config = dict(
    norm_eps=1e-06,
    batch_tokens=16384,
    train_tokens=130900000,
)
MLP neurons of a small language model. Each row is named by its layer, matrix (gate and up: input weights) and neuron, and shows model dimensions 96-159. Each number is 128 + 24 x the weight over its row's rms, rounded and kept within 0 to 255. A neuron's up and down rows have the sign that makes its largest values positive.
Before each neuron's rows, "fires after" lists the tokens most often just before its 100 highest values on Wikipedia text that the model never trained on. A number after a token or word is its count.

fires after: " O" 27, " un" 25, "O" 21, "u" 5, "U" 4
L3.gate338 [199  96 114 145 143 134 152 130 130 110  88 107 114 127 125 113  98 118 104 122 116  76 103 175  93 120 109 165 165 118 115 110 114 107 127 190 146  80  97  99 136  95 114  95 130 125 129 157 155 152 146 115  90 102 114 118 114 153 110 103 128 115 133 103]
L3.up338 [136 155 102  89 102 105 143 137 151 122 115 119 115 112 144 114 140  65 109 112 102 159 131 176 114 139 121 153  78 154 141 133 117 117 163 154 156 118 152 136  91 157 115 120 164 153 144 115 190 117 115  65 136 149 100 102  97  85 135  95 125  87 130 117]

fires after: " M" 25, " m" 20, " Ch" 13, "at" 10, "pl" 8
L3.gate109 [131 154 116 118  91 154 166 110 111 113 111 154 167 156  97  92 157 117 165 114 138 119 119 141  96  69 123 117 108 126 136 107 144 166 105 127 124  93 146 139 137 184 106 123 107 145 126 147 101 112 134  80 131 174 137 139 135 164  91  77 136  97  64 123]
L3.up109 [138 158  98 127 155 121 148 144 140 124 124  87 130 102 140 126 172 121  75 136  96 151 140 143 145 157  84 141 127 131 133 133  87 113  67 104 144  84 102 128 178 149 112 126  93 124 137  93 139 108 140 115 129 110 156 144 119 137 112 147 147  86  84 125]

fires after: " t" 29, " d" 15, " Is" 12, " st" 5, " qu" 5
L2.gate129 [145  98 173 108 107 131 119  99 131 144 135 140 131 172  86 185 130  84 128 134  88 119 102 117 128 109 155 150 174 134 117 133 113 124 144 100 110 125 132 119 105 137 140 118 130 132 122  93 125 126 104 180 126 143 157 120 167 134  66 126 120 125 151 132]
L2.up129 [153 136 140 118 105 172  72 132 139 156 127 162 159 100 147 125 148 147  94  79 176 123  92 126 110 103 133 111 119 133 158 112 136 142 152  88 157 176 112 170 107 152  84 156  85 116 133 124 165 155  97 132 144 117 139  91 123 105 112  77 140 102 139  87]

fires after: "l" 17, " L" 15, " l" 12, "u" 11, " s" 5
L3.gate70 [112 137 113 112 147 124 170 151 115 150  99  94 130 157 138 157 107 126 134 151 103 110 118  70 159  90 157 120 119 133 137  98 134 113  94 144 138 165 141 144 143 100 149 164  77 140 134 115 111 129 153 112 125 134  78 157 167 113 151 124 124 125 123 101]
L3.up70 [120  93 154 117 102 166 143  84 107 130 108 107 108 126 137 128 174 134 113 192 148 137 146 169 149 148 110 157 107 121  98 150 128 121 104  99  87 120 151 118 119 110 137 149 130 134 145 133 103 147 123  93 123 128 114 124 134 155 160 130 140 149 149 155]

fires after: " m" 19, " W" 11, " D" 8, "ch" 7, " V" 6
L3.gate119 [117 152 125 171 123 162  92  72 113 125 152 132 151  90 168 115  96 121 118 164  93  87 125  76 139 115 121 174 124 113  87 114 134 139 130 132 123 125 137 131 120 134 102 169 127 108 167 129 115 139 120 135 112  90 126 119 158 112 116 127 100 147 118 112]
L3.up119 [142 132 139 113 145 154 113  64  98 152 106 132 138  98 145 134 106 114 149 155 123 146 134 117  80 114 123 107  93 126  84  90 154 112  92 109 154 130 115  92 123 136 107 135  99  83 177 112 104 159 108 109 139 130 148 131 126 147 136 100 112 135 123 134]

fires after: "g" 17, " t" 13, " s" 10, " pr" 7, " l" 6, "ult" 4
L2.gate173 [115 106 132 151 125 127 126 142  85  98 132  92 125 121 145 143 145 123  98 152 100 122 111  96  83 124 197 128 109 128 177 105 114 136 120 115 124  99 129 106 145 147 116 132 137  99  55 102 100 163 113 130  97 178 164  88 161 156 153  99 114 137 139 124]
L2.up173 [133 106 139 151 117  94 162 123  93 158 146 154 148 164 106 150 160 136 100 151  98 112 157 113 116 132  88 154 117 164 103 121 104 117 109 159  96 150 111  99 117  99 161 126 122 115 158  98 164 169 155 152 112 128 109  83 146 155 139 107 132 120 122 150]

fires after: " p" 20, " s" 19, " cl" 11, " R" 10, " gr" 7, " St" 6
L3.gate386 [142 144 171 144 131 147 152 128 171 116 125 106 102 151 120 156 112 123 130 128 141  89 105 145 141 129 118 134 132 167 157 138 130 156 129 144 140 125 137 115 196 103 127 121 155 130 146 131 127  81 127 168 127 100 139 143 141 108 124 124 132 121 133 122]
L3.up386 [140 142 108  94 165 152 134 168 139 136 128 115 125 139 145 121 147 141 125 124 167 128 182 148 160 146 114 129 122  84 142  84 109 106  84 115 119 107  85 138 110 139 141  99 121 103  99 128 134 177 151 139 128 106 132 141 103 117 127 154 130 126 141  86]

fires after: " D" 14, " H" 14, " B" 9, " N" 5, " re" 4, " S" 4
L3.gate233 [102 146 117 153 136 176  74 115 131 130 161 169 113 114 134 102 112 114 110 110 115 134 138 108 135 164 119 151 146 105 102 155 184 167 102  99 157 141 128 137 138 133 181 118 143 130 141 104 133 143 142 158 137 166 123 119 103 100 153 130 126  98 135 141]
L3.up233 [105 115 132 135 136 167 120 100 147 105 161 140 136 117 119 124  95 113 131 110  95 160 152 150 115 166 112 153 112 139 117 134 132 151  93  99 156 151  98 115  98 187 139 124 115 107 158 147 126 115  96 159 118 149 129 115 130 160 132 137 125  93 115 112]

fires after: " s" 17, "ar" 11, "ul" 9, "\n\n" 6, " V" 5, "er" 5
L3.gate357 [ 82 112 130 124 121  90 133 173 128 137 138 114 112 127 125 176 127 119 118 157 134 108 121 132 114 136 119 170 129 183 134  76 184 117 141 121 132 129 181 130 154 153 130 126 132 103 108 112 118 107 149 175  96 159 160 104 125 102 141 150 117 152  73  77]
L3.up357 [103 161 118 119 106 103 145 130 139  91 140 126 132  92 134  94 124 124 112 131 117 133 106 161  99 102 118  98 102 105  78 104 150 145  78 139 104  88 106 112 164 153 105 152 161 123 108 112 131 120 170 160 123 124  81 128 136 126 140 142 137 112  97 155]

fires after: " p" 19, "P" 10, "A" 10, " in" 6, " F" 6, "ed" 5
L2.gate286 [110 130 182 124 150 115 102 122 154  95 124 117 116 111  83 144 128 188 101 115  52 129  90 117 130  96 147 137 138 121 128 112 150 160  97 141 101 160 109 106 142 176 130  93 147 125 140  73 106 114 149 117 163  89 116 110 111 136 104 101 115  92 128 141]
L2.up286 [144 159  89 144 162 116 163 104 138 132 115 104  68 120  90  78 166 142 161 104  69 106 170 116 134 124 144 105 169 133 130 126 163 132 149 136 112 144 170 109 117 118 169 151  88  95 146 135 125 131 153 153 106 146 124 152 182 105 141 153 121 123 127 132]

fires after: " M" 17, " d" 17, " p" 13, " D" 7, " f" 7
L2.gate75 [115 134  88 124 119 167 117 129 138 120 105 119  78 105 161 159 134 136 165 157 151  74 134 100 136  98 112 146 108 124  85 117 167  97  94  89 122 106 118 109 146 145  99 137 150 145 130 123 108 122  90 157 145 119 135 134  76 116 100 125 136 102 100  85]
L2.up75 [ 92 150 112  79 130  91  84 120 133 124  89 108 145  94 147 141 170  97 182 150 165  83 151 111 128 132 123 123 107  80  98 101 144 147  74  57 123 130 155 136 139 150  85 153 160 142 123 158 106 153 129 146 145 141 110 110 121 109 110 108 136 120 111  85]

fires after: "os" 15, "es" 12, "l" 10, "s" 10, "a" 7, "al" 6
L3.gate277 [144 151 169 147 145  99 198 152 126 149 145 143 124 109 120 122 136  94 138 135 134 108 187 182 146 136 151  89 167 112 144  84 142  85 150 126 137 157 150 133 158 114 136 122 122 103 115  95 104 137 137  51  76 100 141 115 145 143  98 131 117 132 120 129]
L3.up277 [172  83 150 123 120 111 148  99 178 130  81 126 120 148  99 153 138  86  76 124 142 178 169 138 100 178 109 115 148 130  90 116  94 158 117  79 118 111 124 107 101 137 146 127 135 118 178 116 160 115 115  89 157 143 143 171 101 135 144 156 137  72 130  86]

fires after: " " 41, " H" 11, "res" 9, "e" 5, " e" 5
L2.gate93 [131  87 141  87 150 132 134 141 120 175 138 131 145 134 126 137 146 116 177 111 148  75 155 156 110 128 133 108 127  95 163 122 131 137 147  95 177 162  99 128 116 101  96 128 113 151 148 119 109 138 139 104 115 118 137 114  83 145 141  73 117 121 120 114]
L2.up93 [147 117 121 112 146 146  93  83 122 152 176 117 134 151 113 129 102 120 151 191 134 107 165 161 150 131 109 106 147 117 111 135 123  94  97 116 122 181 115  92 137 113 123 150 158 115  90 131 110 149 123 103  99 121 127 123 128  83 194 111  72 115 158 143]

fires after: " S" 20, " comp" 12, " s" 9, " R" 8, "re" 7, " rem" 7
L3.gate140 [147 145 152 128 127 149 101 111 195 120  98 141  99 132 116 141 136 109 139  97  86 112 126 131 137 144 121  92 119 102 166 132  80 127 100 134 128 141  92 152 125 131 146 149 156 140 152 105 158 163 117 100 122 143  92 123 118 144  56 152 137 101 108  94]
L3.up140 [130  89  54 118 121 122 131  92 134 174 121  94  69 143 112 152 127 111 139 138 115 120 131  68 142 158 115 144 161 108 164  88 132  95 159 136  74 138 136 111 144 120 148 121 137 118 133 128 169 125 103 136 103 125 125 134 102 137 126  90 136 111 153 180]

fires after: " St" 31, " gr" 13, " N" 8, " st" 7, " r" 6
L3.gate202 [116 134 156 185 100 162 122  55 132 119 131 126  92 122 124 123 128 164 128 125 118 184 103 124 156 146 141 137 128 103 134 101 156 103 129 139 100 132 128 144 121 107 154 113 158  85 170  81 158 112 145 118 161 133 106 131 176 114 157 125 133 124 141 148]
L3.up202 [162 130 117 109 104  94 144  92 127 130 140 132  96 140 185 100  87 113 141 128 102 100 126 135 170 148 133 136 120 102 206 132 109 139 127 117 117 119 125  85 135 108 139  68 147 128 125 152 108 110 124 132 147 131 131 111 150  84 105 155 162 142 132 142]

fires after: " W" 23, "C" 13, " p" 13, "e" 9, " R" 6, "ap" 4
L2.gate301 [112 142 102 113 125 140 169 136 133 130 166 140 119 166 104 111 130 112 147 107 123 145 160  91 125 109 145 137  86  92 129  90 153 127 163  99 116 140 150 104 138 153 116 138 140 114 123 125 115  86 138 110 100 112 120 172 163 181 118  69 158  99 154 153]
L2.up301 [100 149 120 140 127 132 152 119 155 106 152 125 106 161  79 137 108  94 150 103 110 136  90  68  89 117 162 113  74 134 118  99 125 141 139  97 171  97 157 113 135 154 142 122 118 125 118 160 122  75 149 117 126 124  95 130 129 142 131  76 148 131 128 144]

fires after: " K" 14, "r" 10, "h" 8, "ar" 8, "ol" 7, " rel" 5
L3.gate200 [174 131 113 124 171 119 140 101 129 114 162 103 124 118 128 118 152 117 144  95 143 140 118  96 108 106 138 123 157 154 157 111 112 123  90 102 172 135 101 142 157  89 122 125 123 126 114  94 113 106 143 141 126 135 133 116 146 101 103 142 153 138 113 148]
L3.up200 [110 173 142 104  93 113 124 150 117 103 113 129 149 110 133 120 137 141 160 124 172 112 119 170 134  89  89 157 169  98 134 127  92 154 130 124 102  97 135 130  98 133 122 124 131 158 108  92 177 138 125 117 102  69 149 152 134 123 105 132 148 174 153 122]

fires after: " l" 27, " L" 19, " c" 8, "og" 6, " N" 5
L3.gate257 [137 130 117 146 106 149 171 156 129 144 134 154 136 135 116 112 125 138 128 130 151 143 160 131 158  95 113 120  57 143  88 123 129 118 141 131 138 124 105 153 138 129 126 153 159 131 121 113  89 134 119 142 107 128  93 128 120  98 170 148 103 119 119 151]
L3.up257 [141 141 104 103 113 127 149 137 144 155 124 119 134 147 142 124 102 101 155 113  81 155 144 165  83 137 144 164 105 121 118 115 114 118  98 125 163  96 109 137 164 135  96 168 156 110 101 148 167  98 146  95 103 130 145  59 127 140 132 136 155 110 146 129]

fires after: " un" 42, "un" 14, " s" 13, " Un" 4
L3.gate245 [151 133 136 184 107 113 140 116 110 152 144 109  87 111 117 135 125 146 121 185 124 122 117 147 106 138 139 139 118 128 102 149 141  68 170 125 122 122 166 109 160 134 133 163 127 105 148 147 129 150 115 122 133 130  98  79 130 134 110 101 143 127 150 147]
L3.up245 [153 129 134 135 143 146 129 162 134 137 148 125 126 136 110 116  83  73 135 155 119  98 146 133 100 164 114 123 145 174 116 106 165 105 107 113 151 168 132  66 157 119 130 120 146 122  95 142 131 155 120 183 142 118 123 113 138 141 118  89 124  77 150 101]

fires after: "-" 24, " (" 19, "." 6, "/" 6, ".\n\n" 5
L2.gate430 [146 108 121 136 129 153 118 129 121  88 138 131 131 155 128 124 115 124 106 102 119 143  80 125 108 116 116 144 135 102 155 139 140 151 137 135  86 138 154 118 136 162 173 116 147 113 147 137 117 166 166  73 147 131 134 129 106 167 136 154 127 104 120 162]
L2.up430 [ 79 111 109 145  99 172  92 144 118 117 108 118 137 120 129 111 145 139 118 104 113  96  96 116 136 160 101 139 161 125 139 123 128 122 132 116 119 170 124 144 124 171 189 106 123 136 133 123 145 175 124  92 124 137 150 111 129 164 144 147 138 119 124 105]

fires after: " s" 19, "s" 10, "S" 8, " gr" 7, "or" 7
L3.gate247 [157  97 144 104 131 168 141 129  96 124 125 108 135 167 114 138 125 146 144 114 138 115 115 144 118 133 152 127 160 117 127  98 104 136 120 169 126 151 101 164 141  99 120 106 113 126 115 142 145 140 120 114 126 153 109  90 126 136 103 166 137 115 104 132]
L3.up247 [141 144 122  82 114 122 126 146 145 131 104 123  95 161 117 128 119 156 148  97 113 146 164 104  88 170  82 130 119 134 103 102  97 147 135 170 100 148 136 127 157 176 113 127 171 112 129 114 156 118 131 161 158 144 113 113 111  89 119 166 168 149 156 144]

fires after: " c" 16, " gr" 13, " p" 8, " ch" 7, " C" 7, " Le" 6
L2.gate319 [149 127 138 100 113 108 143  99 135 136 157 117 129 119 140 104 146 120 125 104  94 145 136  99 120 107 132 158  87 108 135 127 121 126 110 129 115 115  84 109 104 157 145 125 103 121 134 133 121 183 145 141 134 169  65 122 131 131 111 117  92 112 138 110]
L2.up319 [146 125 140 101 125 141 179 100  91 153 155 116 166 118 167 134 127 117 135 136 142  93 111 122 141 177 143 142 110  81 144 142 132 117 126 129 149 126 118 174 117 111 133 130  49 120 109 147 157 191 152 139 116 140 110 142 127 147 124 167 115 141 156 143]

fires after: " e" 22, " l" 12, "ik" 6, "g" 6, " E" 5
L3.gate321 [124 140  58 116 129 129 146 155 128 121 170 153 107 148 140  69 125 139 116 108  97 146 134 156 128 100 135 159 104 123 157  95 124 182 170 112 157 121 140 114 159  83 129 110 140 128  77  91  92 164 149 126 124 150 147 169 143 148 127 124 100 105 116 122]
L3.up321 [138 142 134 140  89 113 128 153 115 147 154 108 104  87 207 126 101 126 153 110 140 109  96 163 112 119 127 176 138 132 136  67 123 118 114 137 178 111 113 114 113  75 167 118 121 104 130  98  77 139 136 127  87 109 147 142 112 153 134  83 100 119 176 119]

fires after: " St" 16, " Le" 9, " J" 8, "ar" 7, " P" 6, "ol" 6
L2.gate117 [112 132 163 113 143 156 107 120 173 151 150  91 141 122 132 121 159 114 115 112 115 139 136  78 128 132 129 139 109 142 137 126  96 116 131 126  97 138 135 120 119 139 127 137 177 157 171  95 138 140 133  52 167 143 152 107 165 123  92 132 109  49 124 106]
L2.up117 [156 133 145 137 130 145 161 113 118 131 159 112  96 151 131 106 105 105 148 126 163  94 114 152 125 122 106 140 152 140 135 133 154 106 154 118 101 147 142 120 113 164 136  92 160 155 144 119 140  69  86  80 115 140 149 158 183 109 109 119 110 139 129 137]

fires after: " P" 15, " D" 11, "D" 9, " Y" 8, "e" 7, " H" 5
L2.gate150 [128 102 124  95 124 142 126 163 175 136 119 131 118  84  81 148 128  92  69 141 123  90 128 124 155 148 120 195 174 127 163 117 135 150 173 114 149 110 149 134 104  94 117 144 121 154 105 121 167 118 148 109 134 140 164 120 138 123 126 171  74 128 110 110]
L2.up150 [146 135 149 105 138 124 122 136 144 131 111 156 158 138  92 139 151 100  66 121 117 112 106 142 137 165 138 195 148 146 153 132 103 125 158 139 132 110 149 169 106 102 104 152 131 123 115 131 160 127 136  95 135 136 174  90 155 120 102 151  62  94 106 108]

fires after: " L" 18, "l" 15, " N" 14, " G" 9, " E" 7
L3.gate278 [149 134 135 134 152 106 131 146 130 159 121 108 142 124 128  86 119 154  96 128 120  85 138  96 147 139  59 164 158 146 162 140 164 142 154  70  93 142  96 126  98  98 148 143 131 167  93 130 100 148 151 102 123 147 176 131 128 104 126 160 157 160 174 158]
L3.up278 [119 162 117 141 126  90 157 171 129 138 130 148 149 115 117 101 143 127  94  82  89  78  78 133 139 134 103 123 118  78 134 103 182 141 150 107 117 154 131 139 110 140 160 123 122 123 152 110 130 115 151 110 121 140 165 125 114 115 103 141 130 132 109 128]

fires after: " l" 52, " f" 33, " h" 6, " L" 4
L3.gate101 [161 140 113  98  92 158 139 102 107 154 127 125  97 142 122 124 122 151 116 136 137 105 139  75 172 126 139 130 147 164  96 162 136 145 137 101 118 113 156 132 148  78 157  98 132 118 169 110  87 159  99 130 134 127 120 129 136 111 138 164  85 189 141 128]
L3.up101 [141 157 123 163 141 145 159 157  62 148 138  81 124 101 133 115 132 109 114 133 152 108 110 120 153 132 107 156  63 136 103 143 104 167 148 114 110 106 110 105 150 116 130 164 125 143 131 138 129 113 122 161 121 146 165 125 115 190 138  97 148 123 151 148]

fires after: " the" 24, " The" 13, " f" 11, "he" 11, " to" 8
L3.gate194 [118 109 128 156 142 119  89 166 116 160 114 118 136 153 129 119 121 137 127 102 141 119 100 141 133 115 175 127 144 105  95 162 133 135 162  96  91  97 167  75  99 159 138 107 144 139 130  90  91 111  81 108 125 123 109 147 137 155 135 140 110 130  84 129]
L3.up194 [108  84 142 137 122 155  86 175 124 162 115 159 160 151 190 131 120 134 121 126 142 139 155 174  92 134 179 135 134 137 119 113 157 151 104 146 131 129 178 107  77 148 137 126 116 101 157 101 105  78 110 160 109 115 109 153 114 150 133  85 124 127  91 118]

fires after: " Y" 24, " v" 23, "el" 10, " H" 7, " L" 6, "oc" 6
L3.gate164 [150 151 157 151 108  53 120 159 110 155 130  75 165 132 107 169 117 127 123 159 138 142 128 118 151 139 118 124  99  88  87 122 150  99 113 119  55 129 141  99 138 141  86 166 151 145 160  95 156 115 152 114 118 115 162 102 139 129 136 137  93 135 173 152]
L3.up164 [169 185 188 122 164 121 111  92 129 134 123  76 127 149 122 124 128 124 143 132 114  98 148 108 122 175  85 130 135 106 100  92 148 128 131 126 115 147 131 114 133 153 103 130 132  90  84 122 118 151 177 164  98  67 130 107 137 113 117 143 126 142 135 137]

fires after: " L" 27, " l" 27, "v" 10, " M" 8, " m" 8
L3.gate230 [115  99 130 105 104 102  91 111 156 127 116 118 158 173 134 130 120 136 113  93 128  99 140  85 106  82 134 143 143 135 144 157 105 148 106 126 107 106  98 153  84 112 120 104 142 161 167 125 126 176 158 121 128 180 144 151 106 162 107 108 137 149 148 138]
L3.up230 [118 179  83 109  87 125  84 142 144 161 137 116 120  82 135  97 154 131  89 143 141 139 146 132 142 180  93 168 173 138 136 141 130 129 129  82 108 155 130 163 160 116 113 126 123 147 142 146 124 109 106  99 141 130 105 118 135 146 132 117 154 135 133 108]

fires after: "od" 19, "|---|---|---|---" 10, "ow" 10, "|---|---" 8, " p" 7
L3.gate88 [120 118 143 147 109 156  90 144 176 154 136 135 117 114 140 105 161 121 135 153 127 118 148 110 104  67 134 112 108 173 113  61 146  98 129 117 155 128 138  93 109 146 102 152  99  84 137  89 118 150  66 148 128 150 176 110 147 102 154 118 115 129 140 112]
L3.up88 [108 115 106 142 135 116 132 160 155 135 137 132  90 106  82 118 140 162  94 146 113 138 103 143 137 134 141 167 147 134 137 108 146 106 161 108 178 129 127 142  87 141 143 135 154  86 120 103 114 161 108 148 157 101 127 142 120 159 104 127 103 146 142  96]

fires after: " dis" 13, " F" 10, "av" 9, "on" 7, "el" 6, " R" 5
L3.gate112 [150 147 142 112  84 145 141 100 124 155 122 126 151 162  87 100 171 129 147 159 158 121 162 144 146 133 115 123  94 127 153 135 150 122 112 153 130 128 152 101 115 141 147 121 175 104 181 116 121 140 113 107 190 177 146 184 106 126 136 104 140  99 108 102]
L3.up112 [108 158 133 142  99 159 136 127 133 146 141 190 108 118 137 118 115 129 118 161 131  96 119 129  92 123 112 154  97 137 128 142 146 108 152 105 127 154 162 132 123  86 168 106 152 130 130 132 133 105 134 121 131 110 145 166 168 144 126 127 100 122 134 120]

fires after: " m" 23, " M" 19, "ist" 7, " b" 5
L2.gate199 [126 146 117 132 107 167 151 118 130 138 135 120 155  89 143 101  60 167 117 119 141 129 110 158 125 130 157 170 130 136 122  89 141  90 143  70 142 139 132 106 104 126 149 103 140 114 130 124 131 145 160  85 136 129 110 170 130 105 154 177 130  93 105 129]
L2.up199 [155 100  97 157 108 120 162 171  96 137 118 135 135 125 107 138  93 121 104 116 147 108 141  80 169 142 155 128 124  95 115 148 153 143 125 121 147 130 126  97 154 139 168  59 121 130 112 109 146 110 121  81  66 136  82 129 114 109 166 121 153 120  76 156]

fires after: " p" 16, "e" 14, "i" 9, " O" 7, " A" 7, "o" 7
L3.gate55 [153 209 116 130 118 134 168 133 148 131 152 171 104 157 135 158 125 148 122 132 145 128 149 114 152 121  95 132 118 134 125 122 131 124 165  64 113  70 126  76 108 120 115 117 126 105 163  92 130 107 129 124  67 144 108 129 131 122  98 129 132 174 148 132]
L3.up55 [109 142 128 112 125 165 145 105 105 133 130 144  79 158 112 100 142  92 138 152 109 124 193 123 173  98 145 130 146 121 106  92 127 171 126 125 160 112 125  82 121  84 133 150 149 141 145 113 124 157 146 143 111 135 132 151 163 133 160 114 123 178 115 117]

fires after: " St" 36, " st" 12, " C" 10, "e" 8, "h" 7, "r" 4
L2.gate24 [155 120 138 135 114 111 148 111 139 158 144 127  94 144 109 111 116 129 129 140 115  98 157 126 119 126 134 132 131 147 138  82 166 121 147 101 110 130 121 152 110 128 144 114 143 141 122 146 179  81 125  97 156 173 128 145 135 113  81 142 119 136 142  93]
L2.up24 [130 160 149 180 113 121 149 109  86 136 162 102  95 122  99 123 141  85 147 146 116  68 146 116 108  99 126 140 133 119 125  97 144 135  98 103 124 129 154 135 120 156 120 113 171 110  82 114 157 113 100 126 142 139 114 121 108 106 101 160 118 122 124 127]

fires after: "ol" 17, "al" 10, "ar" 8, "el" 7, "uc" 6, " Mar" 5
L3.gate254 [112 136 144 130 115 118 175 136 122 181 106 136 126 138 128 154 109 141 165 118 151 130 150 106 138 102  98 125 122 116 117 109 131 121 103 102  72 109  85  94 139 137 143  94 102 131 115  82 135  95 153 136 121 154 160 105 149 124 119 104 145 118 134 124]
L3.up254 [109 167 123 160 104 100 115 132 134 118 135 134 155 132 158 142 140 135 108 133 125 129 127 117  85 160 126 106 153 127 116 120  91 114 108  93 137 111  88 124 113 144 187 106 133 110 149 144  96 130 116 109 135  96 108 195 134 124  98 180 125 163 138 137]

fires after: " m" 34, " M" 32, " Ch" 11, " ch" 9, "M" 8
L3.gate117 [ 89 138  73 115 150  80 118 125 105 146 135 130 132 141 155  77 154 161 127 113 143 149  99  86 177 101 165 154 137 157 142 148 152 164 177 120 147 119 105 130 115 164 140 127 102 137 121 135 132 137 163 129 140 172 125 102 101 132 134 139 119 119 118 165]
L3.up117 [110 133  72 146 172  97 116 141 143 148 136 121 167 124 136 118 158 150 134 131  65 156 102 102 121 128 146 163 152 159 176 124 124 131 143 127 182  86 113 128 117 154 160 127 139 116 129 112 142 187 175 115 164 112 136 118 113  76 137 120 158  97 132 164]

fires after: " st" 27, " l" 14, " cl" 8, " pl" 5, " p" 5, "at" 4
L2.gate252 [126 105 144 139 134 148 124 130 107 179 119 101  83 151 112 163  93 148 121 155 161 173 127 121 136 103 131 134 130  92 110 107 119 131 122 153 126 147 120 145 113 128 131 146 168 126 186 120 125 158 157 113 160 146  94 152 115  96 127 117 144 123 140 136]
L2.up252 [145 113 128  86  91 135 134 108 155 117 114 100 123 127 142 149  85 124 108 165 120 136 162 137 136 132 173 130 172 108 132 150  87 117 152 143 128 104 111 118  79 154 135 106 127 114 150 129 110 116 146 121 112 118 104 153 147  67  55 164 144 134 104 114]

fires after: " m" 29, " re" 14, " comm" 10, " M" 9, " rem" 8
L3.gate239 [115 106 146 163 129 127 103 150 160 155 127 152 143 163 145 112 144 120 140 132 130 137  94 108 115 118 173 151 139  86 110 173 120 142 142 142 107 121 114 128 134 133 110 126 156 173 161 142 125 189  94 116 143 116 122 150 128  95 110 125 126 121 110 101]
L3.up239 [122 122 117 140 156 131 136 138 136 132 123 143 145 138 107 126  99  84 130 117 153 106 155 143  89 123 150 131 134 123 128 149 115 124 160 122 124 147 111 122 123 105 125 133 113 112 104 114  62 149 116 127 115  94 116 139  97 173 112 121 107 103 128 105]

fires after: "ep" 20, " pro" 14, " p" 12, " d" 10, " P" 10, " D" 7
L3.gate145 [137 143 127 119 149 112 135 121 148 131 115 172  98  80 112 104 152 185  88 147 104 118 129 119 145 130 123 122  84 120 146 120 117 130 179 137 105 114 142 127  69 159 110 141  70 116  99 130 136 104 115 120 116 112 150 117 138  92 114 116 128  91 118  63]
L3.up145 [113 124 129  66 104 146 152  82 111 151 162 102 139 157 116 143 146 120 142 130 139 133 140 137 134 165 122 136  88 133 138 118  70  96 133 128 149 101  92 165 152 102 124 101 147 127 102  92 142 108 105 112 198 138 114 175 132 127 108 140  86 123 135 155]

fires after: " be" 21, " to" 17, " g" 8, " dec" 5
L3.gate30 [ 88 139 172  93 147 161 107 125 123 115 134 134 138 116  85 122 111 140 136  92 162 108 132 116 129  85 114 139 155 138 100 134 152 110 127 141 124 121 107  94 123 145  93 102  99 166 144 184 154 152 131 149 146 153  86 135 114 147 137 131 106  96 107  89]
L3.up30 [139 153 155 151 108 122 120 122 115 104 138 119  83 138 142 139 128 144 116 129 172 167 106 141 130 142 118 146 177 135 137 185 150 157 141 160 184  82 177 175 142 158 143 144 134 139 121 126 128 124 119 112  82 162 112 117 125 160 103 118 103 102 116 117]

fires after: " c" 21, " C" 16, " s" 12, " b" 8, " p" 8, "c" 7
L3.gate283 [152 168 139 115 152 151 158 123 120 103 116 130 140 165 137 120 136 139 154 131 137 177 160 129 122 129 119  92  85 176 130 105 120 136 102 133 104 150 167 128 133 119 146 125  94 131 154 126 113 115 124 159 120 135 115 128 109 154  85 103 152 113 171 125]
L3.up283 [133 111  85  91 122 182 168 139 108 111 135  98 115  98 143 117 131 111  99 139 152 142 142 143  73 157 105 143 122 111 153 136 115 141 100 139 137 123  86 153 123 118 151 101  95 108 131 185 101 111  91 139 111  61 139 146 116 138  97  88 138 152 135 102]

fires after: " S" 12, " L" 9, "i" 9, " v" 7, "n" 7, " T" 7
L2.gate269 [118 174 101 143 146  89 146 157 131 131 114 125 167 125 122 118  99 116 152 100 119 148 139 124 114 118 161 186 129 120  73  90 129 175 161 108 118 136 123  68  94 144 109 129 139 121 122  96 116 144 134 162 136  95  90 143 147  87 137 131 107 112  89 167]
L2.up269 [114 132 160  92 126 116 142 133 115 123  79 167 130 150 138 147 120 101 129 127 122 129 100 135  74 124 122 154 156 111 107 126 161 150 143 113 149 113 103 137 104  73 129 102 195 119 113  97 129 151 150 156 132  74 119 101 145 128 106 106 171 162 106 178]

fires after: " (" 54, "-" 14
L2.gate248 [126 107 164  91 140 158 111  71  67 108 121 107 110 141 169 133 141 127  71  91 115 130 141 123 106 113 128 130 135 136 112 152 129 134 126 115  99 115 153 167 142 107 156 151  97 122 160 127 158  90  94 132 133 154 103 118 135 117 108 161 156 165 121  93]
L2.up248 [143  95 130 122  85 123 171 152  97 131 101 149 131 131 171 156 110 122 104 112 160  97 102 129 139 137 139 150 117 117 160 166 142 151 168 120 147 131 133 124 142 160 132 101 158 139 123 128 140 110  93 102  87 177 119 123 142 106 185 167 151 107 151 108]

fires after: "at" 16, " p" 12, "ult" 8, " M" 7, "b" 6, "f" 5
L3.gate309 [118 115 162 102 157 159 142 152 131 103  84 133  92 129 105 141 106 103 113 144 131 136 140 138 102 182 103 119 130 132 159 138  90  53  95  82 111  94 105 146 170 119 123 116 110 142 133 142 129  85  90  96 163 135  79 123 103 124 126 123 141 141  80 144]
L3.up309 [126 150  99  83 148 160 163  79 136 117  92 141 129 127 129 167 143 106 151 160 115 175 153 140 146 132 122 103 136 130 180  57 129 101 101 121  93 106 114 140 144 172 156 143 173 118 113 150 154 104 121 107 144  87 102 150 107 162 144 134 147 140 137 108]